From a checkpoint of a small transformer trained on Wikipedia: 7 heads of 64.
MLP neurons of a small language model. Each row is named by its layer, matrix (down: output weights) and neuron, and shows model dimensions 16-271. Each number is 128 + 32 x the weight over its row's rms, rounded and kept within 0 to 255. Numbers have three digits each. A neuron's up and down rows have the sign that makes its largest values positive.
After each neuron's rows, "fires before" lists the tokens most often just after its 100 highest values on Wikipedia text that the model never trained on.

L4.down200:186164092093122134145145145168101098088102123135068072149126145111107138142152137102116085102164145108128114068115130229131112111104116128128082129072127046063190159126117105089089104100075121093092158118188121094144121088184172100164063154094170129125136195111178132098074089081106177127149131129154105122134116135133080145099146147114140112108146073093147128137144155090113108187134118069172123106124159115157147160116089114118179074060141152150149124126127114168123121081149165132095167099080155142096171174211177123089175139135108152118165157082140123127131145110154120160117158157129141118069137137127111155152040148140142079162113143201174141140157175140129164141093176166155127134154064100166183109145184187100163141166113118135150115104112146179065111124134124
fires before: "\n", " replaced", " the", " ==", " |"

L6.down50:162151132146133121147131159123157082077165134121143145150152141132150175140096092104154110136155141132128114150112061163118137111138108121110169102128119116122083108096162159035185159096127140149135149086148105187164076104130102124074128139150130145117124176156144122123131037094169111116150122124128104126128112115189086121142141153106128151155169102164148118124153127088140117159149085098180118138121118090098097159155145121098168089111101101130117108090063131095142175100132165169066094119136111157089118209174151121136115106085145167124096145146165074091166180115114080076049111139153135161157096147155125100140178128129159187137116118118153127148072172182167133110104091100140136184077151117124171172160219134173148159169144118172146131139156110101117105143198104
fires before: "\n", " 0", " a", "-", "=", " 2"

L2.down403:164080069072094093132138168064180111120124102141155113137125103117104131159090136139111093096118100068145113160145189122140122162182168103069128178103138101110107081173108108107157111088076164086099107162156173139110177098118136100199133157162107059145122119175107083119077148159130120148178092143114103139099222070121111182084174129127169139167152144051132100140151106164115127118182123113164210140119125159092121139151169089166176077167058091149109152109141155168137129147104144114195078122129096146102146108101110096138047107094146123169215125130106130100092127067172144179180109092131068095156123108147080138139094125098146138158124100081141140171148084140090138125102108120131098107135138085086032110126088105150137164093160136145138079134103200205112145134094167
fires before: "\n"

L2.down915:148182179121148135120081122125175162126180154105092135118129151171107091110152137135098136096135163144145151127102149120126164063094144145093131114160147131088140135104038122139101114120148144142149147144153071095120255190145132144132147101078142131132098109183114129127125122120085137135131108134156126140144117144157113142147114151155164136120148109123160104131194185155065098080115067127117064109109125162142151096171204102080096099112125113160141116097099085130157119061146195141175167127100141136101170111171164093141149128112125160125211117129128123172100094126079117156132130067132120103165114124119157138158058101164089154133171082097096106124191123135141112148147104146086103147121180111123127091133027143123100109140173113130141141137126106115108072114122122
fires before: "\n", " |", " (d", ":"

L6.down283:209158132067113117179096130156165099180065118118142107080101110158169059150087084093110169124131129137167166131152136150127168141115154069163100161206170171156108152217158090135133142169108124100060122133160116165081100149143122114138127127191101078188116084076100116126095086141170096146134157137121147146168139104128125113133112143083143109139105144166110139078151088102151151158128163110105162110123133178108135165134157096096191097109155128072077171127152156125145135071119092090198142117120132083152068154115141154105104132056119124156138147115067158135125130070100164142181138135134120131121127152142071135125046175159144169137098114119148158060125123178119070112173148124164141142101172105080117153131128123134095108118154081138172124160112140118163179182087120
fires before: "\n"

L6.down624:128114131097102106104164183149103123173209146137152099154077159100171131124081064113139064175147109167135150127101116128126114124117101091096125112108190096088122109152093174101093154127121151176114128162146154138180065120133174135107164105148155204117091215107133106075121103157143139080123161150122166133133192094199108067184171132078118115164119143065101093092100106097134150138171150128144154099182151183179141154158125107161104103140162113160139144181157114166155157164114193154089127112099102107130100102120157159072127132126117128121219105134142162163126172151089144164109111113134147076121174101065206142116124179108062151129160080163121067098135143168125096113145157129119160115104110093094126120138072142158076154106142151151142167079125134158130120135158127
fires before: " |", " of"

L6.down205:169104070137110177202107120147116149162122128141112145100178105129093113178086141079120114115141169150135139113112070126193156149098181149137126123157148119084183168073140129191111107190109104118129106089124114095144063123179173131100117143117039126147107131177132130157165103127042098178086103100170105206143033121139180085164160171151137195145139133136171116151128138101081115141147064141163115105078161089136099096088125152119110132135164126147075130132117087166181174106124159129120139137087151081154078110142180134124153122119195164091116149130080116154132140131068169130176201099133137134128122144105114143113135111149121158128145107171168090104083124136094159169117131121136117136147078153113142132129154121125102059155080155081115207101128157101084114117151143
fires before: " |", "|", "\n"

L8.down97:099110085154092098123116150080200132179154152186116155170157151124161159108120102147091111091135150181120094151159168087147071137098161096209159139105161088139149127152133086119127075122145122132125090142109103142129181116173162081108129106158138080144057112132147145109164072104174134155106137186141121153130079176181090114122154100144159154134098124121124133120117125133129131082173142165079095116096131083145167067130134082103150093156232106139229097135078155143137043164140154099174178117131099114124159119123128113091133179101128144108100107096126140100164096200138159117187140110155121113121112154121134112123059135095142144164180129160156107135150128066105099111096145072143091137100201109180119110125151163070166138148154136155083118107122148117123126169103229
fires before: " |"

L6.down559:177158141141148157152141132043138111142181105104122108138152188170144138048151156098094124052180122107121255162151139097119136137218105148093146117157124169067152134156092114133150163146098094194160151124098134165119084121100078129177131096159104148172143122107091123124086107127167147092143097144144130149119129121128145127137115123115155118144177182129143099138172159136133134121091145150120152127085110148131129105134105124070129118103102153110120116154116141135118110100130122122101122131148103115094166100137086113176154122120101160165122109120093123107153130110114133134125101176115057088138163116084108098095123175091106124111133110100079121184129172145080137099148123088170184097136141080134104113139219114142114114110166130101159149074144159137140133149118118
fires before: "\n", "-"

L4.down281:110164111106105108221090134095203121142058173155122115060132139092091110165085121176160118127147122103128090159103129149128137063115183130100110166095136127131111140125094124161087093078173113129110094152198156083094141125151082157110144166116148143232076085166085120118077093154150086122181154098154161145157098079119117170134162156135148111169131133125157097151133117118168087093100133099083103157154139127156097131097109163162132100163142148131143180113116157124124107185058136066157076129137139093127144123097113098128106090108135142108141176124115100095132133174096143116154100129170155137093144127165082079139043101117148169196109145153134095121103121136165139139128112116156114132065096105131131159114149135151108162111161115098232132053182134141147151135137113
fires before: "\n", " on", " Platinum;"

L8.down558:100076106124128139071127118060106128146127106109151121084114128126108135152164107061120131133099136100100122092111131152124153093169121194145103176163132115090169104103105192128155112162128173090148155151146128074163255129135128184140103161134150109205143168091095138089124111110096126151123159081177113143125123134115158176192096147202124172122149093063137111161121161147154143131150118135106103174104091078129150117148183100108132119130137116137148068095122143143163140058127168167124107094158110140120134152110178110132107068118136145123158085117141148152133140146150040108096131053133122103159160138082134173172116122161109107142133109106092133180145141137098138111138119110138166169113114159141160155130104074193196142078152153132161126102111119141085123143146079
fires before: " |", "\n"

L4.down997:145101082123155139172160108143096120126118136092093136144149120122153238172104035138129136135148114139112035180107110125133123122135144177109136092130129106086087136172126077149173139075172165142121124168088166187110160101221154123097119114121117157181110092134163136094141084083134086186171110130142106129137136094141115079140134141150170127130086115104166101123165061117159110130200095157167119176118142121074147077126098130178107156163149096134101104123156107111088112142123139131123103130155149090135202118172154151116067139107188108125148221135111186105083134114142150172126087118123063107140093123118147160084074131080177151146110120139117106118089115067106165092136127132137082182078158140058168100149144170168118170116109212153150083120158150135178126095176073
fires before: "\n"

L4.down204:079158119122150128136115113146172177072150108173136157132106138118106084085128120225133095130134134148161139107071130132152143152067142108150125120116201119057089129180075156204176165152088118169135120129145163178140206138182083069173108062200084139110100133173091133139133120165141143142095126137087130089139126112088132118134130129139145108095184155092134140126155094159151135116158110147125118158142152146158127059109196113172149169116139171104132211156065197098083081136115120139117163165142100105120156102117131147144067122103095127137087153098139144129173160165118112147135158138132103107180116083062151153176084164164132128072147162155093109210188103141116145151112182217111099142145160107206110120076060077125107135090169135099095166102106079151118091162115149
fires before: "-", "\n"

L4.down66:122120163112107120138125094124183158099122137113153112161161145143095146146102177138104162143137093177146092128102119107108133207084130104118117126123119098074140088167132188159153168094103102209114093176099097138132123159135102103135097093083164118183098086156156160151095148150147175123126128141060162085140105131087114180128141123139103156099084120107104168150173088143113170061142046193129105113088169126090098057087111112145146095115148129095150202154148158102117104135152097114184135121129114137129148129117154097156123154071140188187174169094156090067122115134104080183125100134132157074181144116147037183104117119152074146122106139099119164129117165078128141177095147138092098115208144101151112112097165101182105146154148156095147149147099122210185117119080126
fires before: "\n", "-", " of"

L6.down1011:188058174141143131117148152167149103120085086120100134102137143138118131138158123169120074123109141120180057111172111117115120137155083158114109068136119157152106131194057087117134147144110147136159101090127187128127084071088172068082095091131155060175124139090109080139124121164158058071179093113093223189110138082103126119113121100090166092121174096128134108107098140125150158169166158144111125067153121156169156175057176118141113101140120087137108142099124106115182140175105182150137203189163136115169159107069120135113095175043155123107135124122043138119099068110122156119134116172160141142139159065151106122154142121147087148125079099179114144127072084133116186143108108138194151096103143170116100172110075118157063129113150120138121091080115164136109105109180128
fires before: "\n", " II"

L4.down547:089088120139112159138119146060124172079125095101171116167110152141114150137136097141161119125074123110141140138086166165137128165118101120141100175133151099116165163142138092098123111136118094143118131099125099090165162122154102124105110078174129158115144114125104078139118105095106074108157127099102113086122140161106058090090110125116119157083119206105103107135129096118127110117137206119141131128156128141102145095124122171076167119118141175117135124136161184091095085107135120109173078157111065123121134141052138137139151091128076108142174116106094118148098125133143117129146140109123106165126145122180152154122065192121123102120130126110143128157156101111103188141117132094169167126236117145110103047076165120126117173139233138088120146104084102108087047180116101
fires before: " |", "P"

L6.down862:131158101122107127130132207088155110091150147156111156151144135158125157085152128056155098116164161079148035158127142117105098134176135134088099228198115097131079143146156153092153178155098126108051160136116077181120103150099101172156182124120147114115127125145083123125141142097115137100152103120105095119179140146087128155097091111160157158145106101068099089176124152099152152133093078173154137142179096132098109121137164078103125129161121107120120109113116116143132148126142089129175113110181152167114125117127187129176080117106179106122108155139076078132158106201201117045070145168179147100130072069202168071116158082132079112167161116153124097150084127132159137130180106151160128179120117088055148147143172110066121110165154087116091153109108127186132087117133130
fires before: " 0", " 1", "\n", " 2", " 5"

L4.down457:151110147065123142189115165095162092104167118117109095144119148096079100182143198080125115130161148176126186111112152112081134165155146125135110105117072091126200082130198139113103163142151115142129065172152136120130138165083091117111117086131160157153094115161070162150186165105159119096121110126125061174180129191120178111170150138124114123053124107137182133135119127164117137128155101147127148125125117152137153160110106140117165120186143175148089161166126147178104086108145105117096123087119210102083127069138150096142073131070093177136194211081162162111115083144106113115095139149098093112144130053101160169111107180167095159123122148135132109147135109145159121128143128073145103108110179099215135102081102080131151149132072120146147117099123114156164115147088159
fires before: "-", "\n"

L6.down362:126102144145102085086119085105153104079133201137141155105151132179150131066130105088119148146070088079141077133118200085166078096083098133081166167152143146138095127175090080150175192100144163114110091145118137140138156036124052112178115090140121130091130061171088166105166147124144119056120058183082133130139199111060175119084129111116106108101131093126097132136100094133171136116158089115139116154192172155168128136150150107125099100225114060076117084136144149094178110098135127107136121076104128134118161100157134078128142119165132104154118146140137194142117074165131127155132101145156140158121130115061123122120094152129149062123159110191147141101151100177145086098182128113152163145115134142096135155142114113130148161155159095102116101089132125159149178105125080
fires before: " |", "\n", " 0"

L2.down703:099107140118149113090124126134146086169118088102137077123066206145157132148163157074117138169094106127136134171123166107121093151170136169104099083135158153090092129136109122142166149117084121126064119134175106145119170159107164064145113097123101092136087066181135112178151090145137120164112139145125124148148103030105135121125121144148109172156110113103114097183147089127140107102079079161064108115086090187130155120173045119102114096187123074150163095155094113139182124119081096172099199086167070111216148147068163173088143161109150089073100138118114135177136138139124090138110123151128167148133087110104106154131086137090133120164151120122108112139139142135137186082199114126115084176090119102125136105112091144131123139126133116114188072068162144109201115185113129
fires before: " |"

L6.down272:140142075177066105145118105150111121165166173152126155158136133112174052128136104167120145080108181192082098114140093064140118133170129126130070192158157092093117114141150118145070056167148185119167141118106178095101027149132164110107128066111154139161128161103103142163101115127077110101195155116146145124082158109141146155122062136099122171082108070156168113095104131162151129124130081087155125077127079171147090158177119106128174097134150180165137144151144102191131129128114130159173099120089144068117092081155095109115089144116095113082158146108159147107110172124098123129131168181125122125185147099131137169125144146108094107101145121091168112146079156211095118108046154143094101155062150129105131120137082131149105106105205099080140074091080123135173066096141072
fires before: " |", " United", ";", ")"

L6.down356:144184170129100151151108188121154140136136161148101139072175138143161089087097100100086122135119135116105255115075140093103124121120171129109112088132162095150090156132075149118066154122089119145108106180133155115178086088152132132143099139153136103127064122143138177152127169137139116084150148109140097142128111095100116133138140166138168128095129127103195123071100131130131078136073097129189100086146117174133116192137091102106137128159117104101172118091120125159167117061095157176167139139176115098130118147129091090071108098147084138081162143094128094109037115153134098114108168092164103116069093106156058164127083099112102141140102119084073129180161119183120148096110114138112107048122153080099130123115152152155049118078203135125106141130138193108068122121148119
fires before: "\n", "-", " (", " a"

L2.down1001:086092132076119142134105113094112171165137124064148157153135131103088122159128155102136117131098152115164031152139119138104148124120078108117124098124099114125085084152138109141117097115126174164118087204077174168066244142119108103111101098142077085138098098204163117106160194106136112139127154116116095149143165131116159175149159115124173177140144101157115197129178153125155126101140134125177120129127120113095099155121114157150120084128115036156125129140109055181116126082105101178154127164138152125165124114138067151165106187133173131166152113121096090134172190086061088153113174170138101113153094154063210180117177124176149172144237135141066090069126148172171159098139110131178115133139136130128137071081132110160189120099091145094112045091139127132112150116121106
fires before: "\n", " ==", " and", "=="

L6.down1208:161119156171130108150093130077194171132120157160104145111085153108139106157163151162158186172123148172087054125111087086148115177147143101151128108120125104167102216079103107125140172105140140119122069123140147172135080142123090090091143057125122122106124068104161118151160160149130134118123108183119101134086165140135138148157121118114121108070167112170128104114128123108142081136138084136150138136103172142099111122104083186178188111153132147147159065071145146110100124119191177138147116162101131122161127075164171130176108112131126121110191113067131123148132079164104131152099123120164153210153116173075119109129140122166106113101136119186129072127154144111100086194132148143081139165114119117127135146066137196116128136116164157139174134107109119107113093142075127
fires before: " |"

L6.down563:130108079106168132180119135154148076129131120124141129127150125075146161154168083085150083168092108139171084147147145074138157130134175140144096122106237103099160132151182094123127143143187130151122137125130053168133143097124065107085138131144122168088086080110128076128144102186140169165086164153136110095113185161109046104086148100114089118177114177092080116115122129099141190139191158126103155159127074167136179092158111096147150074128147087099118164066083146136184093112127137103124145157200154124112095158108127078149093176150120128117074149078114101108170112169162112137150101196110122134162183138173139167152114130086123104139101101155110097136146104127218179087131119085149177195127109088144115182100129093131192115128150115110130150127185126165090113183165114
fires before: " |"

L6.down1204:173161114136122144114165124152127164103108134115120131067181141118172111102099096091107148182081089101163135105144147143153091092070053113125142113133190124132129115138117161152111115165147127113109130163148151084145102083145109091145132117116125142139067143119103084128127122175105128056117100173108137153180065124172181092155169063100126142130144108123161174168091142161204181173141190147155083175164192091134163108099133089144085144200102141147100131126107165098126125097128080101146130077095144118076165112147175108136125121118148084084120109140146160163162062199118155125178141105164151197111141093095148136160113117145143137118141173158165100129184119125151051118106134180061199111104067144154121159060144133117124166113127160143135137101135147184086133101135079
fires before: " |", "\n"

L2.down991:124065152114125092132096149104180127098107123150161151123101138153115142108131118066170114171053093156156128082115152170146174145170135111064154104077061117163137182142105112102122083090148125137154148094168146128195193120089136130124128153135148107153133098182075120119077072113095180191162088136166161110136218110114083113140108138125098182088134143110089123148119154169081170106085163171142107148103155127112113106182141200126101156128114154146167169082145160100114100154101177088154102122145112130159102108188190144134099120087159151088227157118104106118112144084113129170155090080111122134122186172140098076094139102097097091131124152124162115137108116125097155131170110091152124084090146139078147145100129135108101154080112152074205075120166194108152099215075122
fires before: "\n"

L4.down284:108147156150174130192168129152127069120134205113156169141152161140151136162146188136129123066173133111130206120225109125114131198133103137083090081118155115086148084097162149061139155138098117150201121136129125097140119125137149155155118119176110094127126155150069114120088149145128200099154120144128140127106141105119134060169141121122148114124147109094146160136128126126115116074109056104141162132133100139176147097101112120125173137099108154186138160121063091130073123105132147116074121136168124100124159111155129140146072156149108141112178124106112202142159185110067096102106137190125069081141103150088161174145129120148143133105126174103107088137126160138133141096096102168124108172170116076172137115116114117120049152141078139111104143044143161122119115090071102
fires before: "\n", "-"

L4.down1182:104155091143154110123101138120087099112070136103097027092111150099114159110124158078141140181148168081122198105106125177071109129159160172146087111137103149167119108192110104144144121156151131131204133147172112190114152134180061143155131163110145151182148099127167121128141189130118117120186100109178119145130135098106130131153099120075141106113085133091121188098153103118126105154114078123162022109110138069144113128113140142107152087111102134149153153104171139118154084136129147132105170097103214149156134117112162095148207148130108144177143123111152119088192148087162058185052097116151149088126052148073117159137153077105120125106089115194118118137076107105063194146135116099160143117186137090095118115137143123170153111093104141143133128152101110156139101160174175
fires before: "\n", " ==", "=="

L4.down641:171131086157157139184145201068123113097151174100113133138136152158147068175118105113130088177120065148117201160074206145058104169107132091123097105121119104130164098149162112128105087102133165107183095182127113082142097152147127113128090131132195124143088117152108206149082140154158149153122135134141100123137076132147124140169167095106133154161103090143166176143195110165103153110139091213168154128145089087143089129072139113113122118170145175128130146128140148127088096110115155081131158054138156115076127109130129147140092168111110138164179163091160119107137094123096104106087138106145100106129155100132138145122114137112139138203172143161095213155139065139174116085137123106165101147154135091140167074055103114201138136158089157138178123129132082136113116176066133
fires before: "-", "\n"

L8.down868:156111100109127139147130150104084153081157143129086071114112169169167120109140099136156080173126130119163069092105169141154162052115102153150194110159167085125057142148161123115133110095118115115145147151129122104107119114106110105147181128142123151164126072165165152153151112176087111088137081056051155146100061130133076159079103142108156056114087117132112150121123136150131145132088120179169064074179081144127145132135094179113136102173158170131071168092134186148128059146110180171171200144085088142077115093069120116133088153113153105142157132128105103147106122159131139087166104099134194107120131066161134161145125122166192138098124155057147164080134130147123172112114123135108102123157118163156121170107106164151125162143130094145141156150140123133157088117129134
fires before: "\n", "-"

L6.down221:152137157114094153156075150134149110113127104120084139135145168125142098165104067119073077071126129175124151112212146116129137141119153171128089103110134150161113068121074101113102170117175131110129144123171133152157087077171112134165169087111136048137105092124122079118095149126143098065166125121123120151145111125120143072166162186192160161128100157120144125076120101179182120172165128107132166150135149146134144146164172104083127132191129127090103136085152136146144119140178151141139150101105172099123166063170170172091066115145127124106135122171114163152136110140113176136161158143145115120055161113125073108190153143120130179203152167172084145135133071118100087146165106090172122150130132134124156152085060140146106112124170137150136129132090171154105156124111142
fires before: "\n", " ", " II", " January"

L4.down1110:113154132095153097149134153146103146170175119161095084112172117104135136077131128088135125139121126125120255150168102166155053170116147123037088086148122140112153125189138103142150150141105129131198098113114137106139140147174119086155108139154117176108113102105155134099087166089121151165134139093110125145116112178108113075124163134083145139093130154141122105148133169106067166063097147154158186154110172103192181141111131094124163157125120129080120081088116151054113175119130158109127147136081114114118168126104149132108111171126125145124136137118118111108135158103087163127099147125174143139103096163053094170089077087182066079148144047115172156117079088086121130128113097174103140146125126091102096136108157144116203110078146175115090071169095130109075131099131133
fires before: "\n", " the"

L6.down1026:164107147114160105159143121095149094126076116102142180197107148165166131142163089130087153142103150161129146152131110149145164147115145143130102132115129136124106080129161097134146117168157159108134176156136143100106005130142123120138076096079168128098055091121042137129086097146131117112136086085153108148135151123155139076160141154148150105099089105119173116147107159214083117140172039144101161091106133122165176120097137105044112093139126141115117092139127080092133110102143163152123181098140156091131133111150161128134138164127131135114114109137098094130111103137148117090163110117151121156096161095052141133151144150145087093151170152108206149143115133178146134118174106075157116137085102117179133147126069126147094113160162125116148104109046157140146136133117093
fires before: "\n", " the"

L6.down884:115088074209116122113177131131183089138149169142178136091100146141121101116068106085125101113129096099140169120096108127194140165133128136130179171118195150127122155130193062176130179133158127192119123123084135133149124114136128093109106119168126089132122139191111141140117182121139100167168156156164112085108190096175139141171061166079148174153189146088131147157097099149074121137130128126153223135125100134101155167114065101091171140183115143132141118136109134136143079145155097135071176095140111176108110091087114136195080105140207108108110103176094147164140178093123151098091136122155133135091158142128201183115144101094135100131136097137116118068160104166143092068113132108076085139096141112140093130126111141054143140161105090209124142092165170150100125161127146
fires before: " |", "9"

L6.down1158:107167211163150185149060158162120185120146056104098095077105162123180141115121123102035142055133122095128192141135152105112137167149151187135088165137084155146129112170082146180095162087091166080074132181127155134100141107167136108053126076115091077080116137091197119119150135135156121138092100135122136126133114117180128087116221120189143094169113146112172131058114125111160162115134105100163153120163154139148092074136142076097150171168123111074141107148162163148140133090132128128176131162067105056121172120151109134114098077095170125102162091144129168192114093159113180136173089154120108139112136058134148130120116119104141124141150179162122123091110139085143097104149116116112142139108131146185187125137137106105075168148117134163148114114116163194109150163111121
fires before: "\n", " —", " "

L8.down833:138109131140145132126122073112133131086113130129149140115082125102121129103095132115129116140130105059112094133125181096098188056175160141145100079128161030113119207182097166164132140144102133130177159109150105119100189115153097146111119153174081172182141131107117124117091090124092159197160143130140092132082122229144176142087110141121135113111120121100168094093139083133154158113075113103169168101164088127135149162138121149079175094135116140072100162099111124146132117141135115135124190128130158142103146110121142140066127141155139130141118167119134138103106057115140106163131073129118142139109148127120127159116130109180134157101053100093115129085105113127093109101113158164128208080119135176200154197132071154130156113138051109115096165156103158182139129112140096
fires before: "\n", "-"

L6.down190:158081103123090142135134119125136135126148156128125114199158113165088080134154097127148102119143166104153107131072074163154122106116132140098107158138130120071117186099107125117132083112105107159065122125135184063120033130095161144169150112160140131162081128115045158142121172138120165157153149140132042076119193129160096177134123145145154158125113114022149119087130074129092129097138082142175129123118127164147126115139128126124141092137181102173186111117053168107079142072071227108133152114162144110111153162158125138095125113079106125123172100121027151145145150119108113109116196136148133127105142144180129146089098151152153107090135095143141123131166086092103110116122168151105120143103154118142106118071092140170117168131153118129110119124086056097145155136133106
fires before: " |", " (6", "\n", " (7", " of", " /"

L6.down712:139098126097138142126083100086093166121145142101113128188214120182098081117073179155094180151119138143108076112134174107107106092169132155086130163152171098118099130128143044140141106130127146149155075077076129188109126090200117123053125070107110108147104096134145064127098216134183181117148133162173105076104145105153129132130151144194190119070141101102116139125163167144210128114096147147117087118106142145095088136062101127101170103123067177188171139114082102141101121193145089144107161139162109145165155143129119182139141167131091190131152136135182131162126132157036181156160087127102118149143107142159163161138161144112123093117087156173105135159147077115113152132109151127172167165077077124135122101071157090131180099153144168153111107158152144139105137170147093
fires before: " |", " "

L8.down200:154086131133153161114141115160133178102174117134109105091107136135164082120126127162087189144158164089159192152166160169081194137109174108139085110096133129118091095114122103127063147127179187120102132093130147111225000121097137128114179045119105166110109079124162186090107093101133089163049148121102160125180121102077112138111151146147109094113106147146108143123131073047120193108169102137180117074098126116126154143123139161121170081113143162121093163140131124059088116103099146133134045096152176103158150183175123168145131118112123110081082085167128162140105150133072109092134139141153187169144109106129162108156124122155108075119144186135127173151120114125147147120138140102147147122137099140117121142135148086104093169090089134080147136172138153128132141094132050
fires before: "\n", " the", " he", " The"

L6.down1062:099147088129162118156178081162123142104145145124083112134142139138161110142115109148112140167164125093128136194073199127154081102084171115153154104112143125161088069091116162101076128161147170111136127138131123139140080156111169094131084105151155131055061177136126103130153125141078133111159149099109167133154154152102121113120072168132093145109121146129070110110093137114140107149111169119137118118216107128209110107105123108143163145156154107111141131141152101105130066102159113115152105119125152135129083155105213152151109118129124128083086177152148106085095038089060167167114104124114140165147150083166138140144100145190090161112166140131074127137070144083065164135077132099156145075091042130164160123120098122150041132121164091082122071060110136145114119097150052
fires before: " |", "+", "\n", " 1", " 2"

L4.down250:162189166144164158172151154065132136078088060091175118119202143079128102135132126108147111065125159188071232148096187188074192163059149131163097104112147050093126129151099103080135146116197113137123121110121098117130084165112152151151139097157161089131099115173167169117106136133168184156132152166059078136155087089147148096139146103086157189122103120119143151177111166100106132140140083182128102115114132102127118069134151129112169068129128189159114149098126110158121123107138114117136143114135117111079143077122134112132106091121141152148215133089121139102115125169110146106147139157130144180163163093093129145159091153177101165121158136148099187133127101169148141112134086140113118168102128105181158108086169142129081150050072116119146144137098133089048130168087092
fires before: "-", "\n"

L6.down519:137121146162170172118118114127174135126187136131093074135140135188170125080117085086115116145058116122151132168066151125148077078084152130122137183158143097168110150136174139157158170112130199097137118120093150159118085098147085072176098062078157176120104086143128182142133109095091122112116066141104088142160150159068136140136110114162112137140104124156131125093086152147165126167141150107168132129211127125163108120129149103098146100216133101090155141129119150100176102089125138124160109086135163068128130102132160094200101103100146118161056166117100184118160100169131153132120147123158120190131156062116110153130152106109147088098162141164132193062105132099133077120161118148128161120110115179173139175105137090126158152136169134166121124133120123157087203126155085
fires before: " |", "\n", "|", " —"

L6.down961:133172167146175165116123094099149163082189050117129102093136140116140161118071166084126150111176134130098148115136127148137158118173104078126111110193128110142119164076147119188115128197119085097155105088130142111114005143154111072201129072094148110097149146194152191166093098165087088119131150122139123105098099139167098165156093153141092147152110124129124087110164108110135194112080126113137113059146091116145093094129115135161103092194160133119149104133078180065177134132132075102098192029119104124110114141183132158143134125085135087107150114119132143127159126153098102107116132112138102050100116058091143112198150152169073147061158174130144189129123101099085043100091157173126139160137102083128151155124152118127132087081144137112136145105143141110132147135167138
fires before: "\n", "-", "|", " the", " a"

L4.down1030:184085141120138117148062154164093127188092180138164195147092139112138141140162151157159161135152087117120188157157120128089194117114168191182100103082132154123130174141110100169101145179056138076129167071148087110187156093118091100141143134099147164104148117161138137170057130206149106176160086100127152205088098081146124131129158139166146118090123102143134110100137138112145087126122139121129159131117114165108118090057138095159188147132096134148139135110070098149079106132161171143151105142146117161109138165165070133130093089131103148166165117152167150163110159150128110123135180124144104121149148178150122187110157165139175103120100163165113139125164137135165108086100112148160173194046111104118129138119090142153124105139179079141116130143117094110063165161111134
fires before: " |", " Al"

L8.down407:126086142107115111087098174086170121148127113097141174116101071123095134139046061058173156114114104064126017142113074136148171151143108122130155134114151116123060124152170089136138093163134156123159108083116126083143209112174142135078127132137164166153088084154105141068122113067138186140167181196111091127099130138126178138136103056197086135100149170146125137127146125141157133157084160083136194139137091103094152138134151114137096076162087071140148080138118139148145101077145133101170167130132140133128176158094122115110075172111106128147104117155079119131072148104118089135101248153185086143118107114113108123094167134123064087106140138087157130142132083158126124111092123128200110165138155131096169112123111152112158162107139154143098129118186053147051073126193146
fires before: "\n", "-"

L2.down54:092118091191198141111128139112099142141133132137150189087155112142185126148091140131166145180130121078064113173097119133130137120115118092123138099093135139153123082092070130122190178130152103111151125103169156084098073124089052114112203134176155153081116193165127094095125144201148157128150165146147138103091142118102137099127139063101128139130186105163127162120127109095142156105124110169117104070181111109133146228111143102113091133110093147099152126130154151090093136140119136154143181115145125101135109089114147075049117103085152173164161126150149102178081191114105118133187124143224129132087122150077107073077117104128169186089094142162184144177119124118110105120088115085190177171147126078119103158082119159185085084155157180139094131143149152119149158138095158
fires before: " |", ".1", "78", ".8", ".0"